config.toml
num_hidden_layers = 12
hidden_size = 192
num_attention_heads = 12
num_key_value_heads = 12
head_dim = 32
intermediate_size = 960
vocab_size = 512
hidden_act = "relu"
norm = "layernorm"
norm_place = "pre"
norm_eps = 1e-06
positions = "learned"
qk_norm = true
attn_scale = 0.177
bias = "all"
tie_word_embeddings = true
parallel_block = false
init = "normal"
init_std_qkv = 0.0361
init_std_o = 0.00739
init_std_up = 0.0361
init_std_down = 0.00739
optimizer = "adam_variant"
learning_rate = 0.00214
beta1 = 0.9
weight_decay = 0.087
lr_head = 0.00594
max_grad_norm = 1.0
warmup_steps = 571
schedule = "wsd"
decay_fraction = 0.799
decay_shape = "linear"
final_lr_fraction = 0.1
batch_tokens = 32768
max_seq_len = 1024
doc_mask = true
train_tokens = 229800000
max_steps = 7013
dataset = "wikipedia_en"
MLP neurons of a small language model. Each row is named by its layer, matrix (up: input weights; down: output weights) and neuron, and shows model dimensions 0-191. Each number is 128 + 32 x the weight over its row's rms, rounded and kept within 0 to 255. Numbers have three digits each.
After each neuron's rows, "fires before" lists the tokens most often just after its 100 highest values on Wikipedia text that the model never trained on; "fires on" lists the tokens most often at its 100 highest values on Wikipedia text that the model never trained on.

L7.up267:128142119197046188136065116134115180155133138119163098107151172141162021167165109151086105113173098104163086145113173149169159205121128161130111143117100147101118157138158146126109143131128130142110164140148135085107162149139155097080098102167120117079123150172154134157139103119150139086111186168140071094131127135123094124135135117134167062036121076111145139143134124081084138148074052108139053096128090172135155096168084153144148148129175143200114116071080099169149135121140102165106148119119179127073102159143162122101133090160124136140136105078170125108123142154081150120
L7.down267:177172098053129136079151163119158161183117135117091094119147113190135106158133142057114132096091096041085141120121121081131108128118092161124137144131149157136134141085133148052113107189165122122150137187120109160157080119147087067189147106117152142141095085129176123156084216099123172114163129132089152126148162109131115118114140144120108080132087110188115075137103132169123172067071127162161107110213149159148120150176127124112118120160148110089163126109130175064120097114158104139198132129162143133180157130049138174102153123119125100105140106104174150082096152094163142109
fires before: "f", "ct", " to", "c", "ig"
fires on: "ire", "es", "if", "ra", "ec", "ue"

L2.up616:093107134117064127116144115123128129066145126104121103134101135134124133122115216150121170106058115116130137119102140134131121151143107101114122110177075163080173164083169149161136134132112143171141106132157129020155130200094137195148077218110086150155137150161161114138108137153102081095157126131141128114146157104112083144111108140165093127093139124093159139163149175098137107140101109095146067074122079087097142114203048103118133138187087114190144195094118135126150126103136164144127123129116153167053120154081123121166130161143160105142093091079147135121136120212113119055
L2.down616:026125144117112143122185140120120099035105180091119123103152137201141088079165139085110192118064103139123207123053108169119140171113076098115160124083087165149062132154160181129125103141131127188161125132139135088144167145100125151113122161135084142133123110120172063105157115117113128139120174105150165126129138115113084127130080130154091137121163166132142097128157160114142146170147135119112073134116104129145110155133071135071139139147133078151102142152176086112206140106112178142136121167119228139108169171112102128111126135146111067144090119146126104184152159147090144067
fires before: "l", "b", "-", "ber", "c"
fires on: " Al", " In"

L6.up217:178224157118149121153118137132134056123116065123168134169120132112052166121200096106132164073121114099123157193140117086148078121087116147119106172108217115089118087127185108145114177133122141120162081142171095082087148123118129176121207127137092146125148146156144050141112099145185141127130124123102133112140192092098091093102093089133137151116118105151126163094186101136190092114079146107176085093149146173149112108119159126115101117080114119108077171176094121140139124086121186154120163073150088137140130135164141115201191119106092142111109120130110111112127106108117155095
L6.down217:125149139159141151148136141153086136160100106151118125119079139134126104130112157146098071118064113118138149171130127150182141071155128171123184144076121178080175124127130199130116140164108151092051094126142166069165134135124130125107168165055180146153132131127126145136092160114093116112118074065152151124113182091106138157091151184149155133190107118140104154123167084098103129115128171132099125123157133091097139124122095149118094152128100184109095166136135146054134100141095127072148095092123060130175208157150097137101136147109113094165162018128239103142122113123125120176
fires before: " ", " M", " S", " E", " R", " D"
fires on: ":", " |", " the"

L7.up506:163131126100107099152140034160108137105116098122120096084147147076093076125172120121100096126195158188160159097136138084121103093101193146087114133169165086156120118081167111190109132198138177148113088149192121073149140128107132150114162120107148121086131143183160117172158106130157112126128175167085135162126155096037118122194167105130146122077118119164158122148085132133183104146094146162111086127129120158174156072103159135177109137097075167173080093060132108118157117160078118148084104124120159122126116119127158133106150121149173161072125135073122094156083078133087167130
L7.down506:145095197107131080138158086133119082135069091131121098189171194077147124146118149149158160064174124127124129168166057131131123119140119099164129134107108162155108104163124126095156153168113190137099178175103103145101099052145148156154110124095129135155105174203199090072143112124130153099152158134147167109061113120164166102091121106111135146066157132086132128159145128117087129110134111117153171074102120135111122078154105082173140122080206063133090096082185115141107151154117107126127128152177153109117140122175200139115114108083178103096162192126140097142085093105142143099
fires before: "le", "v", "as", "ar", "ff", "st"
fires on: " e", " se", "==="

L8.up922:078135124125112176121117117143148051104094122114099083094136154084108121087110135181043111127175185184135122164074107064132121155102183076118112124125096054146121129177138090156106158135105130124149168158157091174095137052117133112165157106147138097071163141157123091145081098074168155118159118155108072129133157106131119118160158117117162134108119077123155144155118131093147141130172139096144123149154113180164163115137155123114132119155068053162097104154149107102169131125192115150088141105081107146099118126160074125146197101208110158114154087203100112132061150135172111102
L8.down922:127148063124127146065139152122139121127117161145112114123106086124103144150090165107190141132109144125134157093185132179125152159159165117106124139134153147086139110143069148113142085130176147158156123166116162102180139211098137142078064080215209114148185127106068093102121150087084165083072196149109145096089200154114108072156076113153155141186162076127125124126187082070123097128105119100094171073166169147140139135140139108137170095093101116111154086144127127107118136127124197132105146112152083106163115095122171116122161123127103171142113121105121143141098116068189093120
fires before: "ed", "\n\n", "\n", "ur", "u", "ut"
fires on: "as", "ent", "===", "=", "ec", "ction"

L7.up856:139118086105143093125141158084105117124106117140155089092097101145195195119080087157150131118125103109110132175129138121118093114167178117150130063152131105079165104101097145158164142135119086126139101166110127154126178150068087137134123162102141196182139080106104068181166138178146163146123139128092191107140062119131120150141060129110167109144097134105153140183074122142184144149170069136149153082116141114129190104153097110115039175136048171164126168145123105133182169085154092150082112088104203125097114164110120138102115166127138148096185127123154097087113127182093119106
L7.down856:164139093153076112184174100184043094163128141048166183168103174121130101159111154121126080084109126152144067101123164140177172134128133122139130111140102072093135104108082119044147116115089172096137115119150127062128126107105143177114074144120113135135078123073165143104163188064125112174063149174129144123098112093097128172089107129167162132129093214117148093184137148153147089076172054149118157124164145131146117099121120120111114121084116093120184161115093129111162165140172133132140150157125100141153080140121155155142108145105175138202095128150122158123125180155121111124
fires before: "S", ".", "B", "p", "t", "K"
fires on: " U"

L6.up920:102102141122131143204059117202152126084180099136134148177129152089200123109147115158051132193115064147178171121101149071099112160080087134152156148141105182152163222152131138148117142107189127106159139113149143194120149084090092087136192124081144096098124063132129126104103116123128128161137130090099109123129107107097167139203101115160079070182139090071141138143185103167141103102078129110117116127139116106116116070169146186143165157186084128158111098113142121109152114170100129135146084137143115118111101133134145126147118121151095102055127110142092096153160114132130114166
L6.down920:113122148096130146165117128179068098114091142095171147113148144192128071158122124177053098149132125115102131080156168108136132119167123111145115118157133122070141111127164142138151124102162154129148097110110115093109071056137125075046109117131049063109129131073136144113156116110140114135206117073070150096120160101141158121121157145157103224106150097143166099086132159141128150156192165116078145081129161141122163123165103079143118151158119182105148098061141122170143115095203086140100108107155181134162106146103164103123126188099125136144154168099114131115197095161081164154
fires before: "o", "am", " W", " H"
fires on: "w", " |", "e", "=", "as"

L2.up709:080088134139107111103146146113086135203082114127159104094092170082141144143163146138080112126137116134127128158167190084147092056140149162148137116097099119036142138148138127175098130116059126075180097187138170141138136132115098155156104141172113105156135115174174139095098175136189134121134164207079130122132080074130141124149111107148150170157130187087146152158152120163121080118118096127108158076114118083157138136164139087164115122107048129091136182094093144088140160121176134141200108203100143106044107143109150118126069159119175176094138139111111113117170093140122127116
L2.down709:142086165126143144096147129154128104157117105143183140135071099111117133140091122164069102187144096127128120140194118116100099036088134128121152098099151137095135140112101146134074150102151179126172188163092161147127097106087083151192142134128144100162148132082135136112084206151114092137103177126137176132156129125101205108121069153153127161181133161114119145094111106129146103126151066173120134070083124054127115114106089077129109064054123130127109169110122176150148102150169147131126062119105123130109108158111114146174082128128133114140092113208154190141162160156200143192
fires before: "S", "T", "N", "R", "P", "p"
fires on: "U", " U"

L6.up264:136198127164120122120142114083103096143081156156140080098064141092084144147217159124164155187069113176098181108115054101107125135108108135147121088098178132128151075162136111138151116132085085163112100147139137075136146145117153117049058141108142189106157099178171063135121114140105121186151149135090155131141181135099114147211078124137105113094125129121158108092141046130169119129110142085146139102166130184123101110166192163114097068076117107169098191171101120148145123113133203154113145088112130133128118159145148130140187083144107132129128104143138112091133149134132127094
L6.down264:079097173075119149166147129182089099176129074147154091114100083117136094107100126124111125129110162144133164143133058133126095133147097127151130124090151182126114085094152156072119165153107097194102106120091134120103158166129156094147082161094134108136174074184104168088152138106143146136124121053168154114147141070081152193090108166157192149132144149075192112120145172146104119140191152097150168119097069105117105118180121134108096068161131126156164177155179145088135083148158110144131092121115157139156132170117145128129076116053186095150158121135105169050080175163140113125
fires before: "f", "v", "ag", "ad", "|---|---"
fires on: " le", " de", "|---|---"

L9.up460:060097146197132137154145110128130119117137170121129121119150146135136071058131143147139093171135138213134094176174071088199146141088101161135186124117109162103181134118182094163074142136138114134131155175149065122099112141109165053114120133098124146083077144107194104165080102142169099151151070125061166144140093114170177149155110156073091136120130188097131105160108164071136133189178104085154160088108129138101188131154105162118111195170141149163096129141118115126128099135090100120092088118169116132103086097122152123092187097095134150130170165129107099098124109151100109136
L9.down460:145115097081143142191157128137137097125154139115123092159150080103130084145134131073149065182088072149154077086089147115120107127122128135132092181131078115168141082118110150163094103157155198147085068120137078165127133181130135139111082154169091089079133123102205175222112157086112125128126152139176127107139135175181111102153117161144177137155158126066120103119037110210105150126151128131112157184101098128145107076121094129156157113105125071197120161107172112124117153144126160157166171147096151140122126128132166071119165156100083129103103116108123094131171114093088129167
fires before: "am", "le", "x", "e", "al"
fires on: "e", "ic", "r", "ol"

L9.up667:110139148110162192070105112130093084079150168158141161167143151150152114119102103120066159152112069163196141151113112077139137120135093144117122178152115083094140123153116139146155154140099126144135099163128132118061218104091092102111166110172107049150079153105103143163069149142170100096177101163117121114163121099159130110140109118151124145113149160131165157099144096158088120081130106140092140121189142131124202135168151114152146195157065099133090126125109123065177101083093154098158064105146186147105112130146136089132159111173124132028080135163108120172171137177103163116
L9.down667:100110115138130139076070090143137114135082171132107139107113115163148090141124109160121129074147155200162101125098183157180114161181148132169113175107107120085099107128099152125115134129118168192078106128095128111138130182175134117162082127129185110131164129120126191135142151125080137124148255133091124181157140115110088135097072144129141108081049119129146121113085154119117140102080138159163162134105060168111157110183149167117108157132162107145089096095179146126103123169112109113129080064177206158148095101152156097082115108133107153192129136073125124116102149081134088084
fires before: "s", "her", "ure", "r", "ld", "ort"
fires on: "at", "b", "ou", "a", "p"

L7.up935:162151152093101103158140078186141164098115127157118101156159150106134163173163136129081128058092068111134128143132164075118163097135137118128101134100105108124136164159129133139101149117058160090154133154148142158121127097157091140109174085118149136100181197141099066138092097124167120169177141162120119112139132121089100129215140155121156147123123105145121172139091131146197055088136138140130109102149053110142089075123165156091051167110129118105144122219108136047148106158126170161091057109121095181132126121171132125126122150144104155098124125195140149078110070086138177077
L7.down935:122132063084124150151085127111106105122144194179111140126088113099086113111150116096172125099130182184234081169133139135165161128119157187121089119106132139114088160128097115090135122080153096132155122075114155131121190072092155188158158105132140091132140097152106098126135187131154144066088173194129074093226137135133117077138114098065142161074126114161096065131115107129102117167144131157098096119143183136107101119106132174121146078101151074134131127106138115136145118130156173168118154085143095115138103085058145161083137122184170122161101167118134171173100145117134172139
fires before: "\n\n", "\n", "ies", "ial", "on"
fires on: "===", "ec", "=="

L9.up320:146135150140118130097202119064120140094108079131175165134157151107175112106111086138132210126142096164194158106112175144162122125132128117094146157175079128147120173164152086124142156105118103155166120145077145153080122130115061145164174129104105098114126151104078152153080079128143164130097066166123069136148106123156065112142184084088121147137113100106149146131048177112142102071074171076123139105201110111110202114125139121199136184109124173155099058115134118165163140125159126142175080089166123079145106147093143124100130129160063159076128144113113110143114092126132106113
L9.down320:093104112131159144158136156143087133125114173167123153120117165157143133121178112129110155082133159119094111112105131095116158136156075105169144136151184086114119080083092147141143094144118142074102086081123109147109148145143125139124108119196113135120152185183134118134134198111044152065176158099141086143142109134138167164150071211165160158078177118086148047147136076135076098163110111164162079134104133140136123152158164155171173133102109133147123120083101148041155175050130119131091112142082116192142141091168160109125075052115133104125099102130150148124102173165129088166
fires before: "it", "s", "ion", "i", " and", "ed"
fires on: "is", "r", "ver", "ill", "ers", "us"

L6.up23:152149175075113065168186112095093139192118076143151062188119136105064148141147100140157166081159098138124155111145137126159069108119109111141126150144183122111133085158169134147118151117123090099107061132167109122075103115116103169100146163156114118161159094128117037124100117135135060142102074093088118136154169131101107114105091075091136160099117103078126124097139104155164098066117126133150112152141148144110147117142219066145133097104182090140142177161118138129160091079124178124164184071147135128186128201141147097134187167112100146121104144090101129156117136111140080080
L6.down23:146103135193127140079121187132072127204084128104144138139053165125128163136074196104123080112144119145138139099118117167107099050105072137146202119153109153104187118091188158095125182121068102110093102106110180093118189177099137125124079144093132137097123108140155133130145172147196084131082148139124116083168148096140136142100109204141115140095110166098153138194133170116225157143142124131159132097134150083121148108143088099121126121128116140105156156154144148139089089143134116104113126155099145140108144181098119104142139093048139171091145121082182096146151056111143141121
fires before: " ", "1", " A", " M", "2"
fires on: " |", "–", ")", "),"

L6.up429:147118116121140206116104146054138088134143087137178070073144126143141150136034165147122098129199060142110129168116076152158133113125116071101130155171101122170122124082155138190138135132136115118136088159168117080122172139145131145102155172136077100087163204185122154151120100167130113180181084173128117124143138095126145109107100095132200140115101084162130117102175070113184130120081117079171075104121139171112106041133175113112101108107115096093127122149147105101143119108138109156064122133140105091103138142099104141150147124045139168127102170135126107116141112194106083119
L6.down429:144145100104142071125162128150136177124090070121115107111122113112148130141102161166117036189167138152072162096110096106124139114112104127141174106112136153178118119137124188174145121122076138097178198118111190112063145135103139115135147077094130206128132103108146153109095178115185173139084125073186130129104202151083107104106177117131163108161122120086081120105144123146136123142106126144125117127200134117188123074105112108119130137159117111098150142160042168148134138171096145128151126108152120122080218094075119136091166130090127167068131158085095097192138136090162095155
fires before: " the", " and", " b", " wh", " a", " s"
fires on: ",", "),"

L8.up782:161193126128060145162107167106150172110124068136175193129172125106219104142148074105055102072166150120126139117116098089139120162113142131085121116114113144102144140115144128113118124119132135083092136136129092161115128122089060092135178169150086091079118160152125132166189109142149122125121135124112083132137116116113200149203132088154097132111128141116132151103203169137102152127167051158189094122129118140055156101137114148139110177174167096135201073132107130199131139142091110192101175160126112132079107132076151126162126164164133161118093102075122118120185089146118102117
L8.down782:152153158103115149116168093113171111139088070118114144115072159143113131148091164111028116163164083070131169164102131124146146127137121114136146116117138177084120136120108155119107082147147143125155135188130147111142063139141132109121111103120133143085137155111171033114148144074194115128169135105126111161086120155153164104162171180168127157152155187113150129075148171159152190126138137119115123146137106145064177056144129115069104165111151105139053155180130231076091151113098149136153109157080142050160108091140171123096158093141125109160142130097088126149111149119087078106
fires before: "c", "il", "in", "p", "re"
fires on: "ra", "es"

L9.up177:085135154139091070118188128098047113135134143227207095098119091119151160134124155098115143064131119152105092102153075114122113133066096163133202159138107156129131130050169110144117156121082133136154130172157059103169158139073218174140117187172121100137131166178105165142140146133162164117167101102162130086133154093075117153163123109143102127126133128088137096169135130148133086100090118090112084112141101174113115125161097176118128154144140109153136109102125108157138097087184052137101167118112126144093107108084168122161166126160066119104088125117100137116137191173116164136
L9.down177:106124135187131093086111102167099113147181146090136094097103104049100067120093128119153172130120111112105110173094166172161111133146105133090137100140108182135075148141173134110109131117091098187128158145111108155114133185131171148119114119095157152189118172100082165127168144110077079122071109143118137165029180142124143154168103140151146102137157130176148114103137198103163163148078106139069115098113124165151096061146145149162128124133131084164103098124095098100183127169123132117153109108144160050103143144120187137172136092084163056185084140103172140131141104173079174107
fires before: "v", "l", "ies", "b", "j"
fires on: "er", "l", "ub", " al", " re", " Al"

L9.up814:091123166134126127192128083164136084114171104109149123131147141145120121057161095170103069108096100113141135120120185106159132066152110170142129107128036122114125133081112123132106152175120162107129170132209151104118118117078193117097179130194131124037153153141188127091118134112145160130109167078068156141135136070151133173103103142145161123082124083189120174118188040158140139130074162134087157125087063095121145099164133139136133184110131153132120126158140094143148142154109124086092137189115156123101107204171158112174142128110096131110130149174107105116160111089109125167
L9.down814:067128113118141153143148159128129084134149136156143099151130087124133092078078178139115130132099118132075141105137143120198194124076158115130147124122131170104127081120160123145094118136096107094110144047140153101097205137083161098094170144076189168166189116108186168112096118107152101116136158174128129138180141110121178115190107148105112128193133112130134160161135159057103120170121073168176110046167109110073156199131177137149088109137113130109144102156119208106134144174091134138140097147127135042135112091108101157083082123122129142149090091156146095136059135148119125153
fires before: "le", "t", "nt", "or", "er", "l"
fires on: "p", "op", "re", "c", "o", "ic"

L6.up592:045138108141161132169107102135066142128135073077123144109097101097156085174169115141121112158135087191131117052130087083109095114074151054130066108178157127136158165157101165132163113117139146137171166138163094154147100106122128106075162114184153130097129127127102055117108150083228181161105194150067108144136134202124174147159106141113114122167134094178135100116158174143124087136179153155111125099150091163147121097168122171196156172138115105116143110154076152129150121159122139144078115152116109112106114157169103119128192106143142146147113130168116095128059104085140122126
L6.down592:148158054121129197132113106114150130122134144171115121123114130130087175148077162104107167174093136167156116235117190121114113141159177132153099067129117113125114207134140111122170175127081155119124100164125119124155093106143093109134052118101119094068115191134099139112153125167183120155089133156100074081132109164088111132155176137164156175118152171106139154128176060134135087165090164082141127100089069133134132136130176151113142151106209111121116110112141124141131118152098133109157070096131113190107158118190104122082167107080169156134164123122150057107086116064131118103
fires before: "\n\n", "\n", "al"
fires on: "===", "=", "==", "v", " f", " d"

L6.up624:152123166125112124169078065118071159168149106135130155070141119128103126107167117176095097109096138143146076132116175104174094130139079080106099166179130100133106059080113091139080142168178083148162167122136124113109156126126134155181142116108161089168154186171122124117163101160128146101102142117127126123139081085130085107088112164121119187137120102101151158097126153192214149111040124182136165157151136092100152126140148073078128096137167081108125087158119084120148201082128120124184158143112188172134121112137198112118182147132172120092121117161092123091077120094140111071
L6.down624:130180118121117093106185156059172118131203187128089113072158092049122187172149104081161134129112115122102169140118129158097116121121169121132165104109065114085117184136120165075107135120138118132084105114135124140080147159146131134164186177167080100161110140140140136128114140157171136177087129166140124098148151118172142167112116085080140122136108142105101122092127103160150139147188143147137074068135100166168107129120116098163126149073122113132143088096115103096142142107111180074125135167164142119186146150143067136154097139113216144089096162098097031086145090101119190177
fires before: "am", "d", "s", "g", "f", "p"
fires on: " pro", "r", "op", "y", "s", "i"

L2.up922:154087154137154146084139101128129106133090134168158117161128121108187155116127096158175106085133062094157189181131120108145200119107151154123101105129109115149130148169183181130082169119112136184123095197178122118071194168127152099124175123130143076095130142098096151124091140145095111068188067058120137107137114156087146119125117126101196125140105099101138160132094112129090110081043102113106154068148119175148131114162152109169141156121093109152187142130139197158083090119142088122081030158122170137131124114167114125146126123171084145079143128171086106091144128133115173133
L2.down922:194137155101151139084141050097174167186119125163097127173124100156142108095129110094152078125110121091145152142167108113163183137070120165134083090101136098170084125152156199093080132110124141169171104150133147113043128132150137144098142151111126147169064102116123141100115143094107109054112095076157126092135177134071142112158155150092177096120126144126090132087056173124112141128118100178092148062107106119144141175149158123143122150127147105148175193123145202168111092147116128111096052183151157124122134147163117163083131128155143145086155085149131160060102138142162184099
fires before: "nt", "t", "gh", "th", "s"
fires on: "ou"

L8.up124:091125117078131144060140144187037178104114142152151164091117139101215174137146142172103144098139146172155110120134097122127094105110092131139142187164145118091169133152095085113126107172194147143153124153169097102118142087097126150109201086145144061097134200152145146124112089115123129114117175204089128159140153073129101150125076139113117112049132149125156163104072165181165102149135140119173134103159155140158113076126095123104136149073151087113116158108131104137151139116166103123088119128143155159081119170154111073095156147086162136104123218189109104128080083089111136136
L8.down124:125156140119102141196127135087064082123097191147096172118130137068128085144123161120128074071121117136082123126144141104123108141146122072162157192103100124162164101095120136156176149094098130171118149075155130179142061071143169109076070113099105153108068153152163107136114131107099148145228077119113192146169135140143119087164109156132104113175155153104138128081140196147098090118118118198092141128095124159126132167150099157141127117107105130141134106115138173107100193160118132126182140157061100122186117153107138129130104092084133111140079157150122191197147118082156118067
fires before: "v", "iv", "y", "as", "le"
fires on: "er", "le", "ce", " e", " se", "ear"

L6.up28:088164147180148178139090123096128114139122120165149174156122157094143130159139141139084033114112119137117062154142137128139105066070063189127111131110109189173226136122124138138103118126136109139083107139147071131136163102130151132115161159034134072099113102140123134105132121157137056169110091157163138102144134112120169117155115145189100161145120126126155153125140129177188121121116086126170165148217136141097096157174138175084152077109138094116111141111108154097108062142119131115137113148130117143083118068115153109025152130133134142127113119118129136090217114080109100167
L6.down28:173141145116087179134161048121119185126150061128189107098154095135119134152116140101148141122099086136095117075128133107110105166130129177105135099132151128101220107129160143134138166122144104125129154118142068073120100101111187181100134132177067109095093157095123135114121123080131123134146108091133126153154114134088130094068178138071136086181134106143175080066168050096140201170121128109149117112177125130195139109182116110147165145111123159153131141178152070175114148098137186121081161114142178090136103103160113137132175111110062102190164116104190135155085150116113109107
fires before: "o", "ad", "c", "it", "le", "am"
fires on: "w", "r", "e", "ra", "o"

L6.up359:130125092138120173132128117191105154055099166146142137152169122148139065092116145101118133127096160176157112146066195154159170156136157145082138124123118111134093136111118142082111107134084172160106156132104115150100192113130103083151075101154144082119098140100176196135131128102138136074044143164156118114141062117134142139065182143075157144090138137119163143203166182132103176109131085138110095131151156142136203111176145120124133178124057104151105052147104100162086109126117089124201131097145157130100102120058158132123137128218119135081104083132149136126128129151114162103
L6.down359:158150180149103080123078146123116189169059044176135143085079161118075123182097171182161138138153155148080154134085088140084133099137083126113144158146118152117139084143133130173115161126109094090121110096165128108134114151154143169111176146141114135139127118133144103125151219119075085138149167097124120119147147151124167142160135074120199122123155130071125114138102143139058143141107154082146096118113168127088110125109085138126168082194159066084070159057164128048174135167109136126160110126156137131099169118125174096090157140114084086174123166152127139169114068135145140174
fires before: "f", "or", "l", "om", "le", "our"
fires on: "ol", "if", "ow"

L2.up730:198112147098149099115151138093138139140140112113193108131169153115149109049170158182146136164170120178104148131139170111167160147170158149130154155146170152122161102107083140163115102140100171129133126138127145130091108164126045120116141132079088124110120178131129120113143190143100080128152145114090173126131094111036169153108100114129154136137130150131155099090119207172101079056068118093128130091113133170133119058128101150176179148049137141174084144048171136090078112131111091084107051181150134102115116059109122116103124138132141139083106178105101127154138103098113134150
L2.down730:181157122084150107128116171120190155095092091115123108140120158109146119132168132142157094131125124155123119108132157119144130114122168145152121120185191161105188097099085138150155073150120214140105123106102143130113087131126108124165100138102099159157116182119168092083088186123053144158153104173119120155077136136071089139121117170146144184120126161144105128108106191119152148106089153109132163142028139172153129147085126128177179099099148114148141164016117097103084105176143145089114102104180108114118116048160121103109076120073115134048161145145126194120131163106150111158
fires before: "v", "le", "ar", "st", "ver", "ff"
fires on: " e"

L8.up801:111147148135091090118174096131148064118200150159173098145135157088150087141229135111117097144111135153150183138089090113194148079156136142145155053105063125113135120157189115146063143131084139109141157139156094117123167140159172127095158135171103161119122154096157095100139156137116149148120079125098153169130147098117164112149072154095129117168108112148131143067119097132138131094074086110123083105115089156108146115140156159120102163175107070125109151172143140103119106110197084150155065193127147115132098187160103106168106182158187168100149164197082135086112120151111166081
L8.down801:178118106093116083152133108127138132124101168127131135171169157104135116198176179136092115145095106126115134121123126096182212156120176088123114114083123064159134148163167127131143122107080103061134116152143148135097093062067146162160104140141089134183158171109101171124108109110091098136146184168085195052207120131152072125164096149104135188145174088100151138105130105164058136145197123186128180101134114109119097121117144117127111122094071077152087148153132158165129132118079185103133152140126116145102104096123111150138103125175091171051113155128093160140145130107130074157
fires before: "s", "nt", "ess", "t"
fires on: "ou", "c"

L8.up923:130143178151167158151121102136102065122128166101149050157193114091124158127170137139165110143094063110155114158092127110132097114060134075149079155119141091118149093173169131173078122144098115119144142161177108121130149131139149152123160193156076110114158132136069139137078079155117123156099077115090112090132174128058173140120095143141177138140112119165160110100121068189145101136057111119106149148154147144088112121148161149131089118118107081118070095182163205135107175098146148146133135133083113097113125176208095098073132167091097134135183125117128152146094109080198173136
L8.down923:124106160148126119141108154140153122096113131139075097134117108100122145159119144122101098201179092061093164115139119094087176119190109069157129111117101157144079156079174113104125030135170131130131075125125136172114172152138127118161160119151133101077166135160101140106151132089102110173140145149121132123133144114139056221145128148120127084129131096090112126070145117072120138207168193111174140073104119118174170094129194109096119157147103127147153105153127115112125127126155191080085193079107094139109148140170110126189109069111133088161135115110159098098111190171197106126
fires before: "en", "c", "s", ",", "h", ")"
fires on: " be", "0", "ou", "9", "p", "7"

L2.up651:069160157153179174130126092072127107074092113101130062122143119111148101147128078147110152170077113169159163104172129141177118068139129043100111114158200145140117142115126122146131142152052064131135075187163130070092120104079196146099173167113083129121144102099183099108095137167144155154141112126112117093137132085157151117129121153134180139108106148112128156071183136127068093152145189165133092054131163107139092119177150086161104083153121097115128136113089139125180192130173171160178122134142108108077137135142127112128201140120120142101101161141085125085116096146127164155
L2.down651:151144072102179136074096110194169133064095188122047098092116157139107135146110067092125098152116151126127107114148146149087132126174163112099129097199092112120064147125100104098165111165127117137165170097104132163084186176141100167122141120123115136150167174139120097126071171118152139100140125137144114076048165061114098168147146139154145138097118147158102179137131136136060114161123135135113113169074155067151163047149118088128120108128084137103097151135108139112183125126148147137105090142143119133115188156122097134192136176145160096075170110138076139079200134163179162138
fires before: " ", " M", " T"
fires on: " |"

L7.up441:065182128124069160151123128139122101167117106233112130137084062085174147180129105109121156117085090225119087121105084100129056139143121135155111111153082194129172110105138150097141158116145133137149105125175113166133153093095141117100165107064147164181127102127089061142199121127147126159095146139121111143146114154134104176182124057062097141141108077086142094170136098172139101117149107142175099161152140166135166096157136134096122135130129106124181155099132061148081189164174142139142181100148152126115111105101133146162131134116157119162122187162100106111093146082145122099
L7.down441:110092103191156143178160150124088173106109176076173123027155083113104152120119120136153142172144134134170133115178125118128165097153087091102117173123143093098101110077121141109133177092105200170097124116131134158097146125125126111165146186127179150024101180175160176130095121146137120157120132093099110141217123115133077120110149131121118153093097105177126076159146123113120103110109155119073155032161153097132137158110096140112136127176149084144212144103095126186154076151098069161135113149132140165159091171121146111138125125083107113137104151145103127068102107172139103149
fires before: "ies", "v", "i", "t", "ial", "b"
fires on: "er", "oc", "/", "ant", "ain", "y"